Part of a small language model's weights: vocabulary 2048, no biases in attention or MLP.
MLP neurons of a small language model. Each row is named by its layer, matrix (gate and up: input weights) and neuron, and shows model dimensions 16-143. Each number is 128 + 32 x the weight over its row's rms, rounded and kept within 0 to 255. A neuron's up and down rows have the sign that makes its largest values positive.
After each neuron's rows, "fires after" lists the tokens most often just before its 100 highest values on Wikipedia text that the model never trained on.

L4.gate49 [107 113 188 162 121  69  79 103 148 114 120 157 183 145  86 173 151 124 123 163  37 109 130 158  90 124 121 176 169 126 148 135 132 157 155 111 135 191 100  79 132  97 198  95 173 119  78 121 101 124 181 128 127 191 134 108 140 120 105 176 158 136 148 153 166 192 156 160 150 131 129 111 134 187 109 119  88  66 132 120 160 121 162 131 103 149 113 164 125  68 149 161 156 154 132  48  64 149 180 135 117 136 149 126 105 100 131 143  70 153 178 162 108 116 110 116 139  94 116 112 114  90 113 196 177 131 110 124]
L4.up49 [135 200 131 145 108 109 116 100 151 108 232 133 167 188 142 114 107 181 126  87  56 115 115 124  89 106 105 112  80  99 110 120 155 159  71 139  87 138 169 163 134  79 157  80 126  83 139 126 186 109 114 149 120 146 140  97 103 123 149 148  90  85 138  77 145  54 134  99  95 114 171 115 183 109 142 142 150 114 109 133  89 112 185 152 136 110 177 119  86 127 121 127  92 143 125 136 125  56  65  73 115 117 150 158 156 105  78 129 150 112 147 113  88 186 112 118  81 109 123 141 132 182 171 173 112 116 188  85]
fires after: "\n"

L5.gate329 [121 131 116  91 184 120 144 148 161  99 170  60 151 145 115 152 166 143 154  99 173 132 178  61 122 116 164 111  67 124 112 136 167 110 155 116 111 142 168 134 113 133 144  98 143 111  96 148 129 127 188 130 135 126 134 132 119 117  99 153 110  76 145 132 136 106 126  91 124 142 142 172 148 142 134 154 182 129 172 158 107  56 175 115 191 143 143 175 137 121  78 117 132 137 159  94 132 107 101 150 154 137 188 165 166 131 129 106 108 189  85  97 106 142  94 199  99 131 165 155 190 130 180 149 171 147 189  91]
L5.up329 [126 148 125  39 132 101 102 100 104 119 112 182 145 122 149 105 146 184 129 113 113 192 183  99 126  71 111 101 166 116 134  97 100 155 133 196 131 149 145 130 152 123 166 121 101 159 174 114 112 150  92 158 123 130 144 151  87 137 175  63 138 142 135 214  82 149 128 139 139 158 146 123 111 143 182  90 167 188 158  54 109 100 165 142 139 160 156 115 135 114 164 154 138 218 172 128  87  96 122 116 132 150 186 104 134 162 107 160 105 139 152 108 113  96 162 134 144 100 147 105 133 198 149 125 180 104 120  74]
fires after: " ma", " (", " Ma", " co", " po"

L4.gate245 [122 159 130 162  52 106 167 147  86 133 119 100 101  96  81 126 114 116 157 124 140  89  68 126  82  69 145  96  99  99 146 106  96 137  75  99 123 188 136  66 112 166 108 159 115 164 173 105 122  65  84 114 193 145 124 173 131 162 165 136 131 116 154 111 117 113 133 197 164  84 160 127  82 139  56 143 137 145 144 181  34  82 146 139  92 110 186 167 113  84 138 103 126 103 121 142 171  96 153 152 114 136 120 104 115 130 117 147 125  66 152 141 106  87 103 114 124 151  95 137 105 123 150  97 120 123  99 150]
L4.up245 [142  88 112 161  41 150 149 159 119 110 142 111  80 139  86 149 116 103 135 114 116 141  82 118  66 173 142 162  75 126 164  91 118 144 118 110 123 154 149 121 166 129 130 177  94 131 165 171 116  85  74 156 142 136 139 171 118 104 103  62 103  85 141 133 111  87 181 155 111 127 108 105  99 156  89  95 169 149 101  98  83 127 143 136 124 126 178 145 123 154 106  97 160  87  96 123 127 111 184  89 133 143 105  66  78  80 146 153  99  71 133 160 206 147  94 163 122 110 107 114 148 185 143 143 130 120 104 113]
fires after: " Ch", "ch", " ch", "°", "″"

L5.gate26 [ 68 142 173 132 145  89 116 152 173  84 134 151 144 123 144 159 112  60 117 129 124 136 116  63 154 130 128 135 114  91 120 154 155  99  67 114  81 113 112 199 129 135 101 137 129 149 168  87 165 101 129 101 155  99 191 149 102 140  85 135 130  83 116 110 103  87 119 213  87 120  91  66 173 124 102 138  99 111 172 173  80 149 143 155  89 111 121 143 148  88 122 107 135 137 133 138  82 126 137 168 118 117 144 159 112 134 143 141  94 126  79 143 181 133 140  71 107 143 145 159 172 145  93 189 135 160 121 145]
L5.up26 [110 137 135 181 118 148 104 200 183 118 134  99 138 139 116 128 105  71 137 175 108 154 122 123 107 157  92 119 157 176 133 167 160  95 117 154 117 123 120 180 138 154 133 153  71 113 176 125 184 131 127 100 163 154 107 111  98 131 110 180 131  84 125  56 110  82 148 183 148 136 103 118 187 122 116 151 115 202 123 163  97 137 132  96 130 110 137 131 152 110 153 171  86 130 133 176 125  92 115 108 182 104 155 130  99 126 113 175  56  62 105 134  76 150 128 113 156 164 112 170 172 143 193 127 146 144 144 123]
fires after: " |", ".", ":", "00", "-"

L4.gate409 [103  85 150  64 111 109 111 100 172  91 112 113 123 144 127 141 136  93 101 130 107 138 160  97  88 116 152  91  92 121 124 106 133 166 102 169 122 108 138 121  98 150 148 119 145 110  78 112  99 159  87 143  78 123  80 122  70  89  46  89  89 154 146 142 118  43  92 199 108 127 129  84 152  99 129  68 131 173 109 184 121 149 149 173 153 141  97 142  64 164 125  87 127 102 155  98 127 127 182 119 148 116  56 113 133  76 118  82 111 137 121  83 196 128 149 134 123 133 103 187 122 196  91 135 151 154 146 173]
L4.up409 [107  65 123 132 106 121 105  62 151 121 125 119 152 122  83 156 146 116 130 128 132 176 134 115  64 119 117  82 116 130 143  60 146 151 184 138  49 117 138 135 158 168  95 130 170 139 130 102 103 142  97 169 115 121  64 117 125  83 104 177 128  93 128  50 105 114 112 128  98 117 103  54  87 120 113 143  62 121 120 160 105 131 104 121 170 170 104 160 107  96 161 142 143  81 165 106 137 169 183 171 119 149  45 143 118 104 108  99 157  73 148 117 152 124 122 137 138  90  96 172 133 155 155 133 111 129 121 213]
fires after: "s", " (", "les"

L2.gate414 [137  98 192 142 155  72 142 132 188  97 151 108 159 127 144 127  93  93 150  96 147 190 138  85 126 154 109 107 109  75  68  90 112 184  86 139 147 161 136 123 129  99 115 146 138 122 133 152 117 150 104 134 121 123 139 119 198 179 114 113  73  85 149  90 100 124 179 142 135 148  22 127  99  91  87 142 109 130 170  93 119 110 222 120 116 148 161 127 144  93 170 143 101 126  92 155 119  90 117  78 122  80 171  79 152 144  94 167 116 128 129  94 152 197 147 143 141  77  78 138 161 126  84  82  82 137  90 146]
L2.up414 [113  69 120 113 118 171 166 121 142  86 136 167 142 128 123 172 195 128 131  97 177  65 115 124 110 130 111 147 106  69 130 177  88  95 131 132 141 116  96  89 144 126 140 111  84 177 104 169 135 144 143 124 171 159 184 126 150 147 133 137 125 132 118 161 101 125  89 181 160 167  47 152 224 152  65 160 171  91  98 103  82 113 116 128 105 139 169  87 109 126 142 104 151  45 179 114 153 114 171 118 109 125 126 120 116 118 105 180  95 149 114 101 119 142 136 179 130 110 111 105 111 145 138 140  87 131 160 163]
fires after: " Ch", " Mar", "z", "ic", "ch", "or"

L5.gate416 [116 129 114  77 127 147 132 123 178 131  98 209 199 125 118 145 158 150 203 135 135 157 136 160 120  88 162 134 160 120  98 124 137 132 134 130 120 125 187  86 104 119 135  94  73 172 151 101 196 107 119 102 109  92 123 131 142 155 213 175  70  75 105 160  83 163  89 111  71 115 134 129 123 106 137 133 220 142 103 145 118  73 125 123 138 104 136 135  79 125 130 179 111 149 144 177 110 125 200 182 143 131 138 123 191 148 152 170 185 123 136 115 146 139 139 143 147 132 118  91  86 162 136 137 156 122 175 105]
L5.up416 [138 179 136  54 134 154 108  99 150 124 114 189  83 160 127 161  66 125 184 113 180 151 127  95 160 153 118 134 123 152 108  67 135 100 142  78 107 154 161  72 115 103  73 172 140 144 125  72 149 100 143  41 123 121 175 200 150 134 148 169  90 108  62 119 112  96 160 144 127 100 131 130 101 138 121  92 171  85 217 133 125 118  94  87  77  97 155 116  88 139  91 169 167 146 158 140  95 111 122 161 129 110 100 136 149 122 121 120 117 146  90 186 106 171 113 117 162 143 135 119 169 160 143  95  99  88 160 102]
fires after: " United", " st", "or", " an", " St"

L5.gate334 [142 145 126  89  89 125  50 138 167  73 152 141 130 128 169  99 112 185  84 126 116  61 116 136 130 141 100  59 183 103 143  95 142 179 116 121 198 205  77 114 127 106 154 130 148  81  91 161 121 126 104  67 115 134 133  75 192  85 165  93 120 127 137 123 111 162 116 186 162 147 117 143  80 175 132  79 159 135 101 130 113 113 169 116 104  79 129 157 182 109 111 136 128 177 118 134  93 113 118 104 163  99 107 135 127 141 116 152  93 142  87 184  74 150 141 147 155 133  83 142 166 196 103 131 111 103 140 168]
L5.up334 [124 130 111 128 130 131  98  85 178 159 113 146 143 189 136 126 113 139  91 114 172 163 126 189 167 139 145 141 110  79 188 153 172 137  45 151 104 134 173 137 141 143 178 127 113 111 138 157  86  79 110 136 161 228 166  78 168 117 140 187  93 167 121 164 108 149 164 163 172 142 127  84 169 166 147 104 145 134 140 134 107 176 138 130 127 107 120 161 171 101 175 136  83 143 143 145 126 118 151 131 136 155 112 105 124  88 111 155 142 167 170 136  60  87 156  89 139 120 128  36 173 206 159 122 154 143 186 129]
fires after: "\n", " "

L4.gate443 [183  87 104 108 127 162 185  92  85 165 138 137 164 188  92 141  80 125 112 203 129 119 128 112 153   0 140 164 157 162 165  83  83 148 155 156 103 152 163 109  99 126 136  93  81 101  98 138 143 116 159 162 149 163 138 156 149 103 129 130 133  94 126 124 112 157 101 135 154 127 132 186 138 104 103 133 160 117 109 116 145 126 158 145 174  83 116 133 100 158 114 141  72 111 141  86 146 143 107 141 146 178 145 168 140 195 162  99 156 188 129 178 145 185 166 139 151 175 122 130 103  94 102 114 154 160 151 186]
L4.up443 [141 151 175 145 121 159 147 140 113 140 111  90 156 121 145  95 113 144 131 102 138 122 210 146 106 114 131 101  93 118 127 205 109 115 137 179  99 164 166 101 147 156  93 139 115 135 133 140 132 100  82  60 104 100 142 105 142  96 166 188  79 102 135  92  83 125 188 135 120 124 106 142 172 129 155  98  98 170 143 161 149 109 152 118 116 148 125 162 128  93 152 113 124 139 147 132 111 103 145  66 114 119 188 138  88 150 112  91 167 203 249 118 123 151 154  43 144 146  96 133  80 127 120 110  62 168  66 107]
fires after: " ", " |", ",", "s"

L4.gate438 [172  99 157 145 114 140 150 103  87  92 142  68 166  71  95 135 140 147 163 140 178 126 131 173  81 115 199  90  74 122 139 100 169 154 120 162 148 153 151 113 135  79 126  96 135 119  83 110 117 129 127 153 128 124  98 146  97 106  36 144 118 133 115 147 168 153  99 122 172 109  78  44  91  86 146 156 150 132 135 137 160 102 177  84 160 174 141  84 144 102 163 119 170 163 146  35 184 154 141 161 127  78 121 132 131 118  86 119  70 133 138 122  98 161 145 174 111 112 172  76 185 157 186 153 192 106 116 163]
L4.up438 [106  87  84 173  88 175 152 106 195 143  92 154  92  68 196  89 113 137 156  58 137 121 119 126 160 121 120 170 114  91 151 114 141 116 123  93  84 157 149 123 132  89 151 169 141 176  57 145 157 170 153 106  78 124 169 204  76 151 163 178 124 158 124 138 130 127 134 130 167  94 169 112 142  60 106  67 136 117 122 114 115  67 171 138 166 146 136 124 167 148 115 146 133  87 147 118 162 121 114 126  80 108  98 136 125 122 102 121 151 129 150 126 125 144 114 143  99  90 233 132 159 105 140  98 123 141 163 164]
fires after: " ", " 2", "2", " 6", " 4"

L5.gate275 [110 100 108  76 161 145 118  33 152 135 102 143 122 182  97 187  98 156 155 161  79 138 111 124 129 109 113  91 122 106 175 108 163 127 182 112 105 137 161  41 116 113 136 114 138  74 141 121 138  55 124 172 162 102 137 117 157 125 129 126  97  65 112 126 141 138 123  93 117 152 102 137 125 123 153 136 100 148 120 180 173  89  71 126  60  89 189 115  96 109 101 130 141 135 101 150 110 114 145 117 176 144  64 179 194 140 155 123 136  89 148 140 155 165 109 149 105 105 188 151 204 145 153 112 154 146 154  91]
L5.up275 [102 118 133 141 137 118 154 104 178  89 142 159 122  96 139 161 194 169 149 143 123 202 157 115 152 117  72 134 104  77 193 112 128 154 134 214 162 117 136 162  95 100 161 185  66  98 135  98 132  46 168 130 112 106 161  98 114 122 109 153 108 127 182 102 139 121 114 149  84 198 123 110 109 114 121  94 166 148 140  86  94 142  91 119 163 164 152 166 127 121 137 128 133 165 158 146 126 185 212 126 150 120 106 121 143 108 139  99  52  98 104 156 129 131 126 123 116 107 166 181 126 128 133 124 120 155 137 142]
fires after: " ma", " Ma", "ma", "la", " pa"

L4.gate135 [141 123  98 133 148 136 128 171 136 105 137  64 135 112 135  96 181 161 157 199 104 127 151 194 129 146  91  89 161 159 156 176 126 182 112  84 120 216 177 162 120 195 139 135 133  85 152 187 119 141 172 127 152 126 117 135 111 122 102 100 111 119  69  98  70 169  91 133 149 104 229 138 119 117 120 155 123  85 148 139 175 120 125 167 134 143 159 175 180 119 154 145 100 128 135 152  97 111 112  99 139 126 176  75 131  86 105 134 111 144 131 144 128  73 101 137 154 102 111 198 140 206  92 141 196 164 166 118]
L4.up135 [143 167 194 142 115 137 137 129 151 159 133  74 142  74 118  51 116 134 188 147  75 136 145 189 170 184 110 105 122 167 120 161 119 120  46  90 109 174 124 118 126 161 127 158 133  51 158 127 150 187 105 125  94 165 122 101 134  93 139 143 126 115  86 125 134 181 113 142  89  94 187 153 128 146 162 135 107  87 187 174 211  75 101 165 165 129 154 110 144 129 165 193  73 131  84 155  87 125 131 140 125 118 154 106 133  73 122 121 130 159 123  93 157 178 121 144 153 137 115 180  97 148 149 105 179 167 132 102]
fires after: " ", " the", "-", " The", "."

L5.gate38 [123 179 103  72 115 133  94 116 176 116 136 142 117 116 129 124 131 114  80 205  83 182  47  71 121 140 122 140  99 176 158 108  97 165 117 183  98 116 161 122 130 161 153  48  93  72 143 137 112  94 105 143 140  79 137 173 193 114 135 180 133 143 148 136  83  86  80 148 127  95 102 111 180 169 184 114 181 135 121  86  95  96 127 156 166  87 145 122 172  86 157 150  81 193 125 182 141 169 144 106 123 124 127 123 164 166 139 145 119 144 139 147 163 148  98  90  54 154 147 156 183 160 157 134 114 140 148 156]
L5.up38 [102 104 185 162 177 107 119 142 154 171 137 140 125 140  98 174 147 167  72 105 101 113 145 148 147 198 128 111  95 136 123 104 145 173 123 167  91 139 172  79 159 106 103 134 192 106 104 133 112 197 140 105 108 110 110 147 167 142 144 128 202 148 153 176  71 105  85 108 106  86 126 116  61 143 119 135 183 123 146  85 148 110 138 112 125 160 122 138  96 126 108 113 170 180  87 117 177 130 128 133 168 127 135  94 171 103 134 139 142  63 127  56  94 110 112 222 125 146 129 178  99 142 142 101 113 122  96 121]
fires after: " ", "==", "|", "le", "un", "\n"

L4.gate210 [119 174 179  99 121 117 120 112 155 150 104  96 201 147 111 107 125  87 158 121 117 190 132  91 178 112 153  91 109  78 176 127 125 160 187 217 134 113 113 109 122 177 181 119 152 120 124 108 104 151 134 144  73 107 150 137 144 152  98 166 110 187  96 151 128 136 106 190 184  73 134 152 168 104 141 138 116 171 166 128 118  97 111 173 120 114 129 155 111 107 120 141  83  56 144 165 153  95 106 135 102 182 120 103 181 181 109 115 195 156 102 134 191 127 125 137 103 124 149 151 135 103 127 116  93 126 130  94]
L4.up210 [100 162 110 100 129 219 116  67 111 137 147  87 145 185 107  97  39 135 134 119 168 191 164  80 109 109 139 141  85 159 198 130 136 101 122 121 105 120 182 129 138 169 121 160  89 130  81 140 104 113 152 150 103 120 133  50 163 137  69 129 154  74 120  67  89  37 156 140 112  78 122 138 157  84 115 145 153 160 100 132 113 122 122 156 146 198 136 175 136  61 108 159 117 150 165 120 162 168 103 133 133 119 146  78 155 123 120 133 107 132 165 122 105 101 124  87  96  86 107 176 124 122 125 158 124 182 109 115]
fires after: " ", "br", ",", " G", "s"

L4.gate267 [163 144 180 133 114 174  64 148 138 130 144 131 101 166 107 176  96  88 147 170 142 154 194 125  97 112 177  52  96 119 108 133 175 101 157 119  89 135 112 197 156 123 106 112 172 168 107 169 133 145  72 131  93  89 111 111 152 101 101 124 123 116  88 128  97 150 178  93 175 163 156  80 145 110  77 140  85 167 108 151  92 106 193 129 113 105 155 135 116 107  94 119 133  76  89 148 126 116 116 145 109 107 123 120  81  91 139 148 149 130 131 135 146 103 122 103 117 116 113 152 116 169 133 117 107 164 124 165]
L4.up267 [171 115 112  89 124 128  73 126 120  95 107  16  86 184 118 193  81 122 113 129 170 113 131 127  79 128 100  36 147  69 106 120 106 106 130 134 113 152 113 163  97 115 104  93 164 167 138 143 120 151 123 118 149 173 105 116 124 120 149 119 131 142  81 149 101 142 160  99 153  78  78 160 132  98 115 109  47 155 148 185 128 150 197  86  97 132 115 162 113 126 102 135 124  86 106  89 132 177 127 108 111 127 159  65  52 101 193 117 145 136 165 165 144 170 133 127 164 122 126 168 124 129 154 131 187 142 131 168]
fires after: "s", "as"

L5.gate290 [124  98  88 133 104  93  86 118  96 178  99 155 180  87 147 104 116 193 178 119 122  67 113 145 123 138  48 101  70 112 128 134 174  73 109 129 124  92 139 115 162 162 162 106 135  64  77  99  63 178 154 101  67 100 169 140 175  84 130 151 133 134 163 191 121 194 146  72 140 173  70  59 108 158 170 116 114 139 148 108 146 113 148 116 180  84 123 142 142 137 115 122  95 120  92 104  61 162 163 145 124 113 126 145 164 127 103  78 116 170 141  97 126 108 113 117 176 146 158 102 127 129 162 170 116 116 149 130]
L5.up290 [118  95 109 193 130 166 139 139 168 147 141 145  97 101 136 107 115 170 135 118  93 117 112 137 153 126  81 131 170 178 131 185 121 135  68 107 119 155 188  74 129 114 123 144 163  79 121 186 100 143 106 161 140 154 112 107 142 103 131 109 137 150 152  95 151 153  79 101 140 140 100 183  88 187 165 152 146 148 203 121  97 122 147  75 145 109  93 160 171 169 101 105  98 105 154 148 122  99 153  97 138 108 137 119 116 110  43 160 157 126 161  84  95  84 103  87 119 149 167  88 129  99  76 175 145 142 125 152]
fires after: " ", ","

L2.gate313 [187 124  76 173 126 100 138 123 174 116 116 143 158  82  95 126 164 167  95 107 123 102  69 111 157 130 134 178 121  94 159 118 152 126  77  83  88 194  98 140 117 124 104 126 153 132  78 103 130 107 136 110 141 105 174  94 165 100  96 155  86 123 125  58 166 141 111 146  87 139 160 151 111  74 124 116 202 153 119  98 113 121  79 186  73 181 204 171 130 129 126 132 104 152 167 128 107 156 108  90 149 137 148 120 108 105 166 177 148 138 131 192 132 136 120 100 113 148 120 156 115 152  82 136 141 197 153 158]
L2.up313 [170 121 151 126 127 156 165  97 128 155  66 107 120 125 194 118 100 131 126 107 150 161  65 148  69 143  82 112 121 136  85 105 142 170 108 118  86 137 146 143 158 144 181  46 127  61 128 121  94 106 158 122 103 125 112  98  58 158 141 191 105 147 118 138 179 165 145  90 188  95  90 122 122  81 131 117 131 198 146 134 141 151 142 141 120 141 106 108 130 162 177 135 142  76  98 105 125 186 129 134 116  76 119 143 152 144 145 201 103 180 131 129 121 121  64 152  74 118 177 143 177 184 119 169 147  98 125 125]
fires after: "\n"

L5.gate339 [134 134 162 189 146 171  94 118 143  61 111 145 187 109 147 112  95 150 154 118  97 103 122 154 143 127 121 136 210 152 184 163 151 175 127 190 157 101 189 138 114 167 124 106 144 114  85 116 119 167 102 145 140  97 126  38  60 119 113 155 162 162  88 150 159  96 124  79 162 131 102 136 162 147 132 152 147 167 159 145 145 108 133 123 127 109 120 112 165  93 141 158 192 157  88 113  80 129  91 163 111 104 138  97 133 188 129 102  78 156 130 129  87 121  94  91 166  72 157  96 110 159 139 186 182 133 111 166]
L5.up339 [157 152 154 152 113 126 112 110 118 148 108 120 114 145 131 144  99 105 112 116 109 124 167 117  89 118 121 184 160 125 146 106 166 143 131 107 157  73 137 138 160  76 148 196 147 134  90 115  89 118  87 163 170  96 130  89 137  93 134 178 147 164 163 113 151 103 130 168 134 115  91  72  98  92 214  70 141 179 145  80  93 131 174 114 137  91  73 147 171 158 131 181 144 101 171 183 114  78 165 161  90  85 166 114 173 116  86 164 127 111  98  92 165 117 152 117  77 132 159 141  92 112  84 121 147 158 116 119]
fires after: " ", " 2", " su", " claim", "fe", " 1"

L4.gate204 [165 136 139 194 110 105 112  90 123 160 155 108  63  54 101 160 140 102 138 118 146 135 133  34 128 176 134 192  98 130 166 131 146 137 102 169 164 119 166 176 128 100 134 167 121 125 119 178  76 106 136 137 170 114 102 197  96 136 144  84 105  95 141 133 146  64 134 206 137 183 121 110 131  67 121 139  69 139 106 170 171 163 155  97 139 116 148 108  74 127 100 101 103 164 122 127 118 130 136 136 139 123  96 156 142 108 165 117 114 150 132 142 126 167 115  76 103 106 128 117 157 164  93 128 138 176  97 111]
L4.up204 [156 139 133 149 123 106 184 151 188 103 175 133 133 105 129 144 192 142 151 140  96  65 148  65 164 143 131  81 109  85 170 140 149 126 168 121 110 112  49 139 157 173 113 120  66 144 140 154 153 131 102 145 128 120 155 115 142 168 172 110 108 171  70 118 143 132 108 145  99 149  94 131 150 119 102 107 117 149 142 101 139 154 168 129 109 146  85 128 112 133 148 141  98 111 171  68 138 128 112  67 118 158  95 156  92 105 126 128 141  81 176  84 133 189 154 152  83 100 144 154 192  76 119 131 145 115 102 179]
fires after: "v", "d", "s", "l", "cc", "ol"

L5.gate0 [186  87  81 125 114  63 118 110  74 131 134 133 150 106 137 101 177 197  94  93 144 111  81 138 155 106 145 150  98 111 138 127 138 125 115 139 110 144  83  97 152 128 163 116 124  77 133 136 115  72 100  96 127  67 157 177  70 152 121  85 114 121 142 157 132 151  84  77 115 116 161 148 124  67 113 107 153 128 126 125 144 125 170 229 130 110 111 100 136 128 102  99 133 170 115 137 135 130 185  82 145 191 105 124 132 134 165  94 131 168 135 169 167  91 198  52 133 112 179 187 128 166 119 132 162 124  84 105]
L5.up0 [ 92 146  97 113 142 126  59  95  85 203 176 108 150 127  75 122 124 169 149 113 141 113  78  74 161 150 154 128 100 164 170 104 118 176 103 121 131 144 145 147 147 120 149  89 168 158 107 111 139 137 146  98 105  96 127 141 149 117 103  71 136 137 134 164 125 124  73 111 107 132 110 139 151  98 142 110 161  82 114 142 105  88 190 128 164 192 115 120  86 146 163 105 150 125 142 217 165 163 119 141 129 173 159 109  75 135 117 175 150 187 129 114 125 107 170 109 107 160 103 218  78 162 128 164 113 123 113 132]
fires after: " ", " the", "\n", "===", "==", " 1"

L4.gate241 [133 150 197 105 168 152  48 134 182 127 162 143 163 102 143 165 135 137 135 145 108  83 183 104 177  98  84 157 147 114 126 126  94 131  82 141 135 121 130 133 171 155 161 168  94 158  92 112 103  63  99 122 125 108 151 149 131  73 153 132  82  88  61  81  90 109 153 162 120 153 120 127 129 160 149 133 115 137  93  84 180 127 171 147 109 166 132 142  75  97 188 177 110 111  49 120  70 137 117 109 137 188 108 153 126 128 184 137  97 138  88 113 119 136 112 120 111 117 181 141 167 158 137 206 135 183 157 173]
L4.up241 [173  84 104  94 154 124 127 164 124 164 159 167 122 136  92 115  38 136 118  54 171 151 156 153 136  52 107 119  92 145 172 152 149 118  72 136  76 121 155 144 141 168  79 114  73 141 117 166  93 124 140 123 188 123 145 123 174 143  89 139 151  97 176 196 122 157 133 168 161 110 163 156 120 179 185  86 170 118 178 128 104 178 111 122  94 133 101  58  96 140  94 131 154 126 110 120  99 122 112  76 117  73 121 134 102  88 178 119 177 119 127  97 103 113 106 115  80  91 120 173 173 148 106 113  83 178 170  99]
fires after: " ", " I", "\n", " Le", " G", " P"

L5.gate280 [137 218 117  96  97 132 164 125 101 129 143 135  83 138 101 102 154 165 125 169 125 145 152 151  95 164 120  79  92 131 121  85  92 128 139 109 179 108 153  92  72 120 109 160 174 141 148 164 137  92 124 127 105 144 112 127 156 132 103 169 186 103 163 116  91 134 142 154 106 153 133 135 182  84 125 138 156 194 108 152 126  76  93 176 173  59  97 123 120 158 121 164 111 102 158  80 102 123 174 198  79 140  62 119  84 156 106 139  96 156 158 140 130 171 130 107 171 134 146  97 109 178 114 114 149 136 161 157]
L5.up280 [139 173 103 100 172 110 170 165 127 193 165 131 137 172 128 143 163 186  92 104 133  63  78 151 153 159 121 112 137 134 128 126 137 134 128  82 164  95 162 105 102  96  98 126 160 177 115 131  71 123 112 106 148 155  76  93 125 128 177 162 114 142  64  50 105  84 110 122 174 117  94 145 142 154 116 198 130 136 170 105 104 136 157  98 107  86 100 112 182 108  84 187 108 156 125 157 100 158  76 158 169 145 160  71  80 126 160 112 105 184  83 113 105 174 114 193  93 115 106  99 123 161  80 165 110 118 129  91]
fires after: " st", " Me", " St", "ke", " m", "k"

L2.gate261 [ 90  94 107  91 174 104 174 128  55 175 154 181 147 136 128 167 231 106 124 129 151 126 131 107 146 136 100 120 125 153 147 113 146 146  85 154 120 143 105 150 108 200 133 106 117 103 192 137 132 132 133 125  76  82 173 132 135 197 193 162 126 150 117 159  76 140  89 143  55 187 135 129 194 138 124 129 109  87 114 111 147 132 104 174 118 144 178 151 179 109 119  82 114  88 207 112 145 147 166  99 150 147  89 161 102 117  97 115 137 157 126  98 161 121 177 145 125 126 106 114 169 103 139 182 172  86  78 135]
L2.up261 [129 129 108 111 180 149 137  82 102 141 147 135 162 103 112 144 214 118 229 105 129 145 118 138 156 156 129 143 125 172 137 137 139 148 118 136  63 122 117 126 125 202 125 148 128 159 191 149 124  94 149 133 136 133 203 124  93 180 157 158 103 134 132 129 113 125 105 160  74 186 126 135 128 145 165 126 155 123  68 110 130 105 137 147 142  75 165 138 194  90 153  90  89 114 233 187 176 165 148 134 118 138 114 120 108  86 114 149 103 103 184  91 141 136 169 119 114 129 137 147 179 119 152 146 145 117  87 103]
fires after: " |", ".", "r", "|", ";"

L4.gate67 [125 108 111 202 191 103 178 175 145 159 157  87 166 137 112 110 151  82 213 114 133 145 136  78 119 140 104 115 125  64  93 184 141 152 142 125 116 120 130 117 130  44 116 107 172  97 146 105 103 101 144  77  86 142 164 117  99 167 103 108 121 179 114 142 166 106  81 110 110 108 109  66  46  77  92 137 151  83 181  99 111 136 124 142  97 107 172  79 134 123 144 130  97 173  93 143 152 103 138 135 113 132 123 110 176 135 109 107 134 103 123 138 144 167 139 100 135 173  81 146 110 161 141 103  50 107 108 114]
L4.up67 [119  84 129  76  88 134 125 132 139 193 160 102 134  85 116 118  81 129  56  90 143 166  77  95 139 138 135 130 123 108 156 147 142 146  98 123 103  75 166 148 124 164  99 159  97  65 174  90 129 115 147 166 177 116 133 185 108 122 131 170  66 145 169 111 184 139 127 107 202 146 136 135 114 139 120 131 153  96 100 149  68 115 124 148 125  93 144 148 150 149 102 150 132 166 178 106 129 102 113 124 153 152 102 137 138 178 183 127 132 129 165 107 155 132 112 116 171 134 173 182 152 166 208 121 162 206 188 157]
fires after: " |", " \"", " (", ":", " by", "\n"

L4.gate95 [155 113 154 134 148 129 150 182 179 138 184  90 100 123 118  92 162 181  65  84 184 109 115 130  93  87 154 120 116  96 163 117 189 141 119 111 119 144 156 167 143 118 148  69 104  95 133 108 143 145 189 141 113 108 139 150  97 140 130 136 114 104 140 134 121 138 113  89 123 175 150 187 145 116 200  58 128 144 138 107 104 114 141 146 110  91  95 149 143 130 159 118 120 136 106 176  90 119 101 113  61  91 149 132  99 159  97 162 130 119 113 149 174 202 163  97 136 145  66 125 173 116 214 181  97 112  90  71]
L4.up95 [163 144 120  87 122 127  82 108 176  78 151 156 158 113  72 180 133 150 149 155 195 168 119 146 171  43  98 153 103 112 135  89 180 159 134 123 119 152 147 126 139 113 138  72 109 107  86 141 125 104 106  81 148 141 131  88  95 151 141  98 130 120 108 129 123 175 154  88  93  66 107 116 140 152  74 119 117 103  97 136 105 162 139  94 105  77 163 130 127 103 175 153  93 103 133  86 165  98 156 106 159 101 147  90 112 131 136 209 133 111 145 138 136 111 144  69 129 157  80  69 196 126 160 149 142 126 111 120]
fires after: "\n"